config = dict(
    init_std_qkv=0.0415,
    lr=0.00109,
    beta1=0.9,
    lr_head=0.00502,
)
MLP neurons of a small language model. Each row is named by its layer, matrix (down: output weights) and neuron, and shows model dimensions 112-239. Each number is 500 + 40 x the weight over its row's rms, rounded and kept within 0 to 999. Numbers have three digits each.
Before each neuron's rows, "fires before" lists the tokens most often just after its 100 highest values on Wikipedia text that the model never trained on.

fires before: "1", "2", "S", "p", "st"
L3.down313:503527427458411460513587467527518575550559555493459442456445549497456516512471547462466423493498363504491489499454520527558499548567466490520490491536482498517480536548454472524505427535526514560485510512512523514508525533552509506502490510535546517504490517445602518492505501440455466557510491506489503510443514490519458510514466514524541508432518536525450428451403500476491508573507

fires before: "en", "i", "ess", "ite", "im", "it"
L5.down82:436505539557502494572519446509496505483484527510500458533447504544471522484540510461512561486473514487446524528486506525496521486478594477460512501512521512535460474525534494457516479464516593552455496495445457474590452528437495445401551452468558421523436535471473517484542510466451477541512540540438464518550481480479600531544455440508509624508548452525523552464521426499490527513478

fires before: " ", "9", "tern", "stit", " the", "ter"
L5.down834:510428540559500482516493475526467461490559499528437510548471470485504428504517478508497510532468484480528639541465556516524488481460455438502448485572510640527565457454527455597485507487491498571524474523486529603570581492503469486524417476565542559495542519455499512468431482477497465613433539464512446530458533471465442430497529472535533450402516497530467518527503515514519569539507

fires before: "=", "P", "H", "S"
L5.down156:460467536578501501467461545609523476431507563456471521522491522507530499559459481556456475453494372503558521494479571443511488515494508463508565532472449543536526504481457456465560484478545493513477604452555548473474475513496549476455496556459474512514535434469522493475511516471516533458539513523458507497524507448470600476500531408470592471506552539496546469557512429423442540478491

fires before: "rat", "l", "ru", "1", "ant", "p"
L3.down753:505475481464498401512460538545500415459537535542440520463486483507542517464449467553479546446505406482522496472522521563522475438455572474483481563584477505527505473486512496546562521479504528500498491455456561540514525458479493518431452454479457477483525525510525523420598535493468472539489501476458506584537482432569496441623472498522505492533500534537489473450562396491446521515425

fires before: "p", "g", "als", "b", "wn", "ep"
L3.down523:481468534427495557495484563560488556482496515452554489555507567463502477554438477474469447475511555566460557537412437570482466522467492471492516470486556573478471499556500502484516525481527437527510489503502514458504482465424474495437505437557501524548527476526507414440474529506411487456570553522475508458461495485494496514474498515501441491477470423458467449526483599485487499542485

fires before: "her", "h", "old", "ab"
L7.down139:487513555540518546489467530504545528501445507510448407551482510523477524454499495485500457468476521501549502518507489480517577456552502512509544483510425504536479439469427435424509513506534516564530471519579510513500466514506471471520489565533485505513506464451478525461507534487498553472576475456546539585495533462512502516492517586550512457491481460564454498469535491526512473445549

fires before: "vel", "ar", "ague", "ad", "g", "an"
L5.down11:522508412491415438572507470555458526463478549513526472503583468468455505520531482462490514530484497516448488448458518543540519558525499481470542497517550434427556519554547499436459560510527433478476528405454449475522504392424512502542449567518498520445558523495553529549460554491528545493560594458568521549518510525538507496510422458453515508420478441473481462523503427477512459485544

fires before: " |", ".\n\n", " (", " and", "\"", " |\n"
L5.down194:466513448525508526528492468449504470504499469431534526497530485436541493457507643516549470524455571567604523518466438491543532537471474516523512487565454453504478513494522530465511569491427509502506479495500569488505537572482527525530553539511581478563576523548472488518519517461548583505522535551495496450512522466467484531475495455480489477457544496489497481541506457454495513462503

fires before: "ab", "h", "im", "al", "ork", "ib"
L7.down186:551503510505521431541498504493458483541474588581534503411506544513481488447454522544451451527470430533517472503531522542548532501525541503591511447502493501413534383525542512496499479574512541520521476415529466585466496435583521537506458566517487479507503488497533527530498524545475480496461544472593466435417454492467586432496506511572432482424462491464504536483405528465524453551479

fires before: "ent", "ence", "ered", "ents", "al"
L7.down322:422458532529439489520496532492522478437544474535493559509609518508557537533495476514559532471500691452495507509490515574488492425421497467458416510558566506490498528462494476509481516482453473477535468474492511416473528524467458414468516473500487528526543487508532458473475509494450430491530563516507447520503547547437515533443499452501479480466534488527487507496503505469489525453513